Weights of a small GPT-style language model, trained from scratch on English Wikipedia.
Training: a variant of Adam for these matrices, 645M tokens, 4924 steps.
MLP neurons of a small language model. Each row is named by its layer, matrix (down: output weights) and neuron, and shows model dimensions 0-255. Each number is 128 + 24 x the weight over its row's rms, rounded and kept within 0 to 255. Numbers have three digits each. A neuron's up and down rows have the sign that makes its largest values positive.
After each neuron's rows, "raises" lists the tokens whose logits its output raises most directly, leaving later layers aside.

L5.down577:142147117159099109113164165122117135096154127113108134126160114122149151136085168146127152137132089145124136118137097146132115127094110133120117128130138109133139141144136182157182144106129087114122172133141115147155105102128143136138125141158137114145137163146127136123130123155151091115113111143136141072121123104133159077114112112164076118133102092146143138122101143150145154146107142133092139152170160147117149132143132130118123134132107142148148111128095101070123097138152120124189151114075137150109124136104114100125142114093092106102138160134089138110126096125169139135117090111109109167100117081144128126159154122141187120107122119120106119119128169140163099081139139073145154006089144136121111123152124127081107100144123168137114124113096130103136139129156091
raises: ".", ",", "'", " |", " ("

L6.down492:118154197130129107133106148122104141125162144125135120157118107087136104094091153135132115127134088153126125110147157135113111111127129153139112106146112120111162137152089129100112122104125120098124152112155120139108123098190155101150164123124141154156080127156143141160105176134139125125138101157088116142119134115147158108132118121125111113156124084124125128151106145131181118161125103093193181106155136120132153122152097125121141115103121142154100116159088121118173077116170161091143145110111072127101150140119159115126119103155093107134104123118100163108103101108165129111130063154088106126082125101131124165153121118121123119162138138139114079141133155141106121134130115145148147092112124100179114129141133106077146085095124103100111150115153127067170113093129142
raises: ".", " and", "'", ",", "t"

L2.down317:141091118163119111121133125144117129140163119126079149164152109149125125150123126148119151140130154144129120135127168137129169133137108111124139115178115132137148138173121124125145154130103111103084144117129111132117134093124132136148106133157115193119149154169137169152115140116117094120159129118142112106138152108134082104139147110141132115097129145118127154137127087152185132082107123106099137128108132239103145120133127148101130124159137109132141133141108127097083151123113088160146147107149144103148152144108140130110134146120118105121144148099126127162126110131140175103157131155116124120118130095142093124127147142143130099148153118105134152150153094128127101124152131107127153006100135127115116087136125109110245100109122133147124098156141157152147138115131110
raises: "\n", "\n\n", ",", " in", " for"

L6.down24:119120082147150135102132113122092137136161121111101097142118108120102150111103139128140151087131105137166144095159183125124115114114123129101120119122136174122147191154091126116164170136092126130133108139159127109114128108120133128125137081137133129120121139151149140187091095140104130101147110100111064086112137112137146096092119168155108106147127109167155146160105178132151127129123134150141136116127118157073177104147132106123136114158110117123139093133123111085143131120123132136116120111138117108094155112115134124126109104112148105146144162123092132114077131092099121145128104148125127160122148097112131183138120142105132126114138124128108094140118113112120158136153114100112130000088112128129097118120104132080173082124124142151132138143103126160134117144120138
raises: "\"", " she", ".", " in", " ("

L11.down634:124167122124137111154153162117083119112119079096130130159093106112184091088187113120154146153139103148130120105130133140106130140098125131118115126103115138167152069120145093132125122127156130138117087174109129140140088147106160153100108103097152127107122120158104123157128100155103145139156132117123127130183109112122083133164133106089132157132113144115139102158114092149115111126106099137126122108133127072168150109134125147178106139145106121109131131123125140072110129114113102102150128053114118121146116156114106092144164128115083111109110125144161130115105123111159109215157126103142151109139187097139126102117111125130119086138119141092154096138123176095134143145094166129155112116102110130120131119095155101125116123117093106123113101139153084122118144107162101
raises: "ed", "el", "list", "et", "ur"

L5.down435:133140110167124157146198110132137139173183134102157117163088166124146151125119149163124148095143147123136184120125155134134100166149090157140124140141126127103117173123141159111138129132114140152143087161151164134116096141116133134110106147152146136121101159093152107129090159121104142104116150157103148131123144127126152117106147139188128091162085117141118125153149154119145156151129152135123132122131148140121140113141092108109124123124154132151136119151120149150124108103126117141113109114138174157145129142123138082150086107126099112144142122099155126125174123078148138155121136175126089149088117091181079103159105111146154108105146144102124144145164159129066101129157173097111150088111120101134158122112123147071131085133148171097105103100127135118173150149153152
raises: "ed", ".", ",", "an", "ation"

L2.down294:084095151085122120130155094135145093109113133169139104130120108109117132098128134106179115101166111142126124155118145100161131122116115104123137129150136100122154132164115159129125147151148129141083127100107140173118144120173125151122122116131130149102102174149138119122085134154116117111151202151159083125129143122127137110098135155115144105133143140121136108109134147110123121131087138092125106146157125098146169123158066096199095148075135118122134139135148136136108151108147101099140114142082109136087106111132117161137135164068123083096124127145139115126145128119143131082139148096141104138118100126114110095130101145134109138117116071132143126148168145090154172145159156171151142061115138104111151064119108141105177144143106120124154102120161164129125126131142093
raises: "al", ":", "er", " in", ","

L2.down229:084159140132096148116133114119126148142149151140183157123098138123149135116159141128101102141139073124129133172122137119162142115085115141076163145113145102132140076090118100105148133135137130122144147158104110150157156100138121127158097162111185132145083108126166096090113117132138169114122094148149146126158135109128172131132146111122096129133140155156108124154149172126120125162150140145096184151147168143148139101153151099105148105131150149120150122160109094107179120075152145111133122133144147134121092141108104094140119133115136170146153118196115147093118163107144151139114117121114096168106158130142163130115122098137126103104166088136106129122100106087086170175085118110129077091174102137128137149134117104167108114139115129113161131098103126141131130113132125
raises: "hard", "iding", "ides", "aud", "ide"

L10.down371:152129109109133135114158107156155102133133138131126099139105151137135130125130120130113095102159143150093147128137172097154170128139100148130156165132118107104155111150113131153119125107088149126134114119136131136141126181122138179123123184153134097145165159132134121149129100119150109133117131123098106088143134102128097122144117152104058128124118117145164146127108118114130149160095153139122144140097174148176120128139115109116123117075115105113137112170105115135126116121129148133150078128171101195141113115144104129126112141117104114098136116097131114153146088140088123154137162107157091105154110179109140120145126127144072162141108083095152119111180122140159095113145095121123151028112142099099090172134119134125181102131134113105108114149122159111165144118139079
raises: "ment", ",", " and", "ments", " ("

L2.down359:123113136142102075113155078159117119128126145129113165127122144129111137123109125124144166092145139119122159146146146124105143132096165133134122141172136120119116143169134129154192156146134103131124132137123171127119118159106156132099122117103116142103114099125147164115121143103169087116108106139139157082145150144167127141134146144114119139123076109158111101109134116172175153147127108127094129142123100093148171117144140104108109117092154150140166173176105149082104109153155183140115114137143133135126179117160144140134134138133107114134092119135110175105140100150103146112117077131115047112103091126112126117096094147104123099119130123111121123101139130110177105134120131141174089040110138130118133115120095085119176127130090120114104137120103163169137153130152126
raises: ",", "-", " and", " in", " to"

L2.down278:132114087124107097147117127138121149097143159142137125158146155139138084135121148086098160144109099101155088142113151152083169173101118133123147140093123153152106115123161085112152095100111145093099110119171170145133134146153117103153156094097145151150112109145142136141151109136145124122121091141099116134144151125131161126099127139132119128130120092168143105137083150115087140136147123138124155138118144140103085142147119091124158159096133120109124098173133110108116122130159108120159129112123162119122145133113162118122164111143114125165125131116114153095142093146147139102086121157126127119133164123133141127125105147102104112198115137099118179108146084131118054168133105142195112008112117141134131147126172143128129118121144130141155125097137108112126122136153151
raises: "ft", "tt", "va", "ss", "f"

L3.down136:149150122136143116126116095143094141115156126097082125112112112113138127124128116114149089137111104146128158109129164149174133115131155138113140105111127080139129116122123144178087132108088127102102126151121156092140121095115167115107155149144127115143155127122090137149151146132149125158131161092092107082144095107138091146112106121105137133114108107123118113140065150131153098132131104139121127130139146186131145110125108105138110098138100162135124126098111081123141097086103141155107144138128114124113157136066114119144128118142149119168134132135111135129142119145103107122137073151074172126157153117129090134136173153160167092197143134114099151099128130144169113111093150164170140011152086131096090092136128122114141116133137131139132122126123113145127144107089134
raises: ")", "\"", ".", ",", "\n "

L11.down453:118092111097148155156110125122160117135151142140102106111072173115076165106159112102165110126097126146103083113109159136138145128135132121053171152135083157115132089127143125122143124135156138090138091159123131140120162151148109086120129077135122143125110093090154118119156091099113145109112178150142095112121125122122111136127098099094139111165132139095137153120119107123110115127167145156111087126097130153157108147144180146123136114125120146138137144130105140095117124158123129129102092160109145083136126145084171161120111081143147153089138127166113148149160131122133131147095116130137099088146162141121108103106118069104158112142122153100112109136114096112073106146165124191135157114116116104172153150140105128110135120103105124130108137153134120158124121143122183
raises: " its", " their", " the", " another", " them"

L3.down194:136116157147127154147110136137081123101154150113119154112133131146165130103125139118117130129153134152177093156148155178159172110115116154094115097142117112088109164110151100083117128091151120155101141149104137147139138138134152174141118152111112126157155094127136114171108122100147143110154127078083138162124118156171134135121168155135119119139166124123135163136108126113139113150095119170160162087080159113137139102117105135140094102126107140194128147138123129132145097122145124142157153107129111121181146129104139106104147099141119090141115106135202113119126128148161115140114106127109123164128132107167070131132100111091138122147099125102137142138107101115084149141159131151110154054085122131144088148132144130112143112105138124160067153146117077089111127132124117
raises: "ets", "ed", "d", "et", "eting"

L4.down230:123149125095111169150145126092164115136129138177117094181131150178107132078106073080134094141110134124128073099108149114087115146124157123144108163116105119127135137113144161145152150132127143109088157140130163114136144172132104123099129135131102123114143152143088106112135133067111130185140133129127124138118159115168121146179088146150111104127156138122112160126124080141158101134144130121150118129121077137115126144120144141115107153148120152154152116172099105112070160128100141119119138091141132144133168154097164135154115121143142089111121122114106144127154124132125127122099078094118133108133126150106109159124158112152097145135127150127135141104142124155104101100107089110111096242128123128160120155119130134098104132101095159146148140137115124135120130158132079
raises: "ments", "ment", " its", "uses", " their"

L2.down257:141096123139133096130135119143113105156183141157129133133142101143125133125122126118120174160136139122167109130101127130158128124144080099151071144124120154105166077170127135094137115120134129095108142111139138152124129099169147155162151150126127136122129113102139144152089137129141092163159107166092085179133134141143111128122081143140087166137095086158156153147094142133184098158148102114161159134112150147150143100169110168135138119092104135142116119142101097065142132169145159114121116124123134120115136091113139093117126120119111118125145124122140091113116112118122104170143107134114101133102132152114115152130099107106131117109112116107123127162150169126120115122137176128134140026138114131118124112114155113106223114117116158121107134151107135130167153096091128
raises: "s", ",", " and", " to", " in"

L6.down387:095141154146144061162103130141108091066114110119143121107138141103091134119136121091123093150134146142163111140143125162122089134108106191111133115144138094063144178112151140122111123081140128165104144116114118152137109172142097165150165148112128132147123111192095145108147117154163108117118138092124130135073112133164160101102175114147171139144124131139126091140137180128127122171109127115148081102120145117130109181155139104136114133136132120120141150115121165154145143164138113127116075106123115136102177152147150127126121145134092105086152131154121170130111123175122091167137121150148157140153121109119099136142147107114146119105105121092112133107124095135109144130108111104141124168133134148123127146141164129079126119084147163129150119131088106132144159137175108
raises: "d", "ed", "ad", "di", "ech"

L11.down164:096113168123128088161094105147118108153172135146142142173134124118104139131111160128141108106181187129114145141112118172137148101124115140108108153102140111104101123160113149152108121119148157128092150126125132154147143160112158115133100149107136141147160171099112071167108133115146105154108109093119134141079104121155138130146109119104151134127156134106132119145128131097109111161118152105137113134117157178126112095114105153113089126143132138093070143129136093099131117144078092124130099152100139144099125165144136151132164100140112090155144142114162108073127146169113133156102115144129146128105145149153129074101128131143099113155100133112142130145151144166130135136099098077134136057099154098138091126134137162157172130136116124087141116151164128192156159107101115
raises: " and", ",", " etc", " &", " ,"

L2.down693:104151162124174085118171153169129144189134134121152134110137129175141111107141154109127169067122140160150121132105176132161108114136094099130097110109114177109136124149105142155101172144118123135094120133135136169129097127128139111152117133148183161106139172145115108124104084143152116168132143139082130107170141112128108173101120154122101125119104115136148124111105160148154109115157143140160126142171105168093111134141119101152115142104105150118142149137064116152141147141142128119110130137134098131137156091149147137134098124119170121141123134168142131130166121133158099130133125117096165157113142131168109113100074111111172100165139142142117116108156171107125132133134174118139156066113086118118121121104153139084171117090117169112115121130100160135156155102141116
raises: ",", "er", " |", "s", " and"

L2.down161:130126112078116101111114093126109148161179124148174134145127108102103179146090104148118134139152096135152125157119117145154124164140152138120129087088102098110189125133102124129103094152133101118100118140132116126125099088169187130129144107122181124143138097117177160084104124152138143151131112142116108094147115109139095136096128139136129143146153074170148146108083176179138129103141132101142129156145159200117158090160124138145114129112123109102105129126137071128092106111156126116113105117105135127115129121160143145104131146128076128133130134152099090090108104138127134108133114131102134171113145071106125132150138112125122134137154132107093150124122166143150115139110146140125145068189093148139137114111111102090143124122139100137154117158138155109141160147104153
raises: ",", "-", "on", "–", "."

L2.down352:111157103093096104151114175127094143082137118147123117141150138158142140133168127099147117130126123115158138134092134118170131115114130121123100118116144119112169105115112122158123154109165139139101123145134130112145128141136078133082141082099144099146139148127117167136122147159112125128123141175130147072177134128137124113127105128098122130134148107159138114144142114157112162104144186092101152126129117124131117112106191169105080127139133118107137091138120110147149113127141154114176172092139124156120128111115128149113098138114118128118153121096176160161135152097140153137115123078117159146159161094157110121126176116157125167159138130146131081144112123126082125149072120115108139030099117094135104107182128143128127109141123118086166143139101133094122183141110125
raises: "ide", "ier", "ides", "iers", "e"

L6.down514:134098107123070113135163131159106142124138121144119120131151124126139181127073115125175147112131155110163101162128199135167099108134093117102112179146134123122139122102132117139106178151111128133105128157134130153164112140149116129162127119172131124139118169119114152186131098142127151118117124139132122135142147081111122137133113179127128138129158083154119133192118127146154157150158122153095182141160152158091153143140132123136114131118122131152157162162113114120108115117096108120113130133108111158136123102111133151139119113136113131150102121133135167153145126150101153155105109129111116136101168090114103171142110122126087121148112122154174094141177142136107077151157139135097114058107079106132130158124122136118215102127153135097104105113126136168136163120140134
raises: ",", " the", " and", "-", "."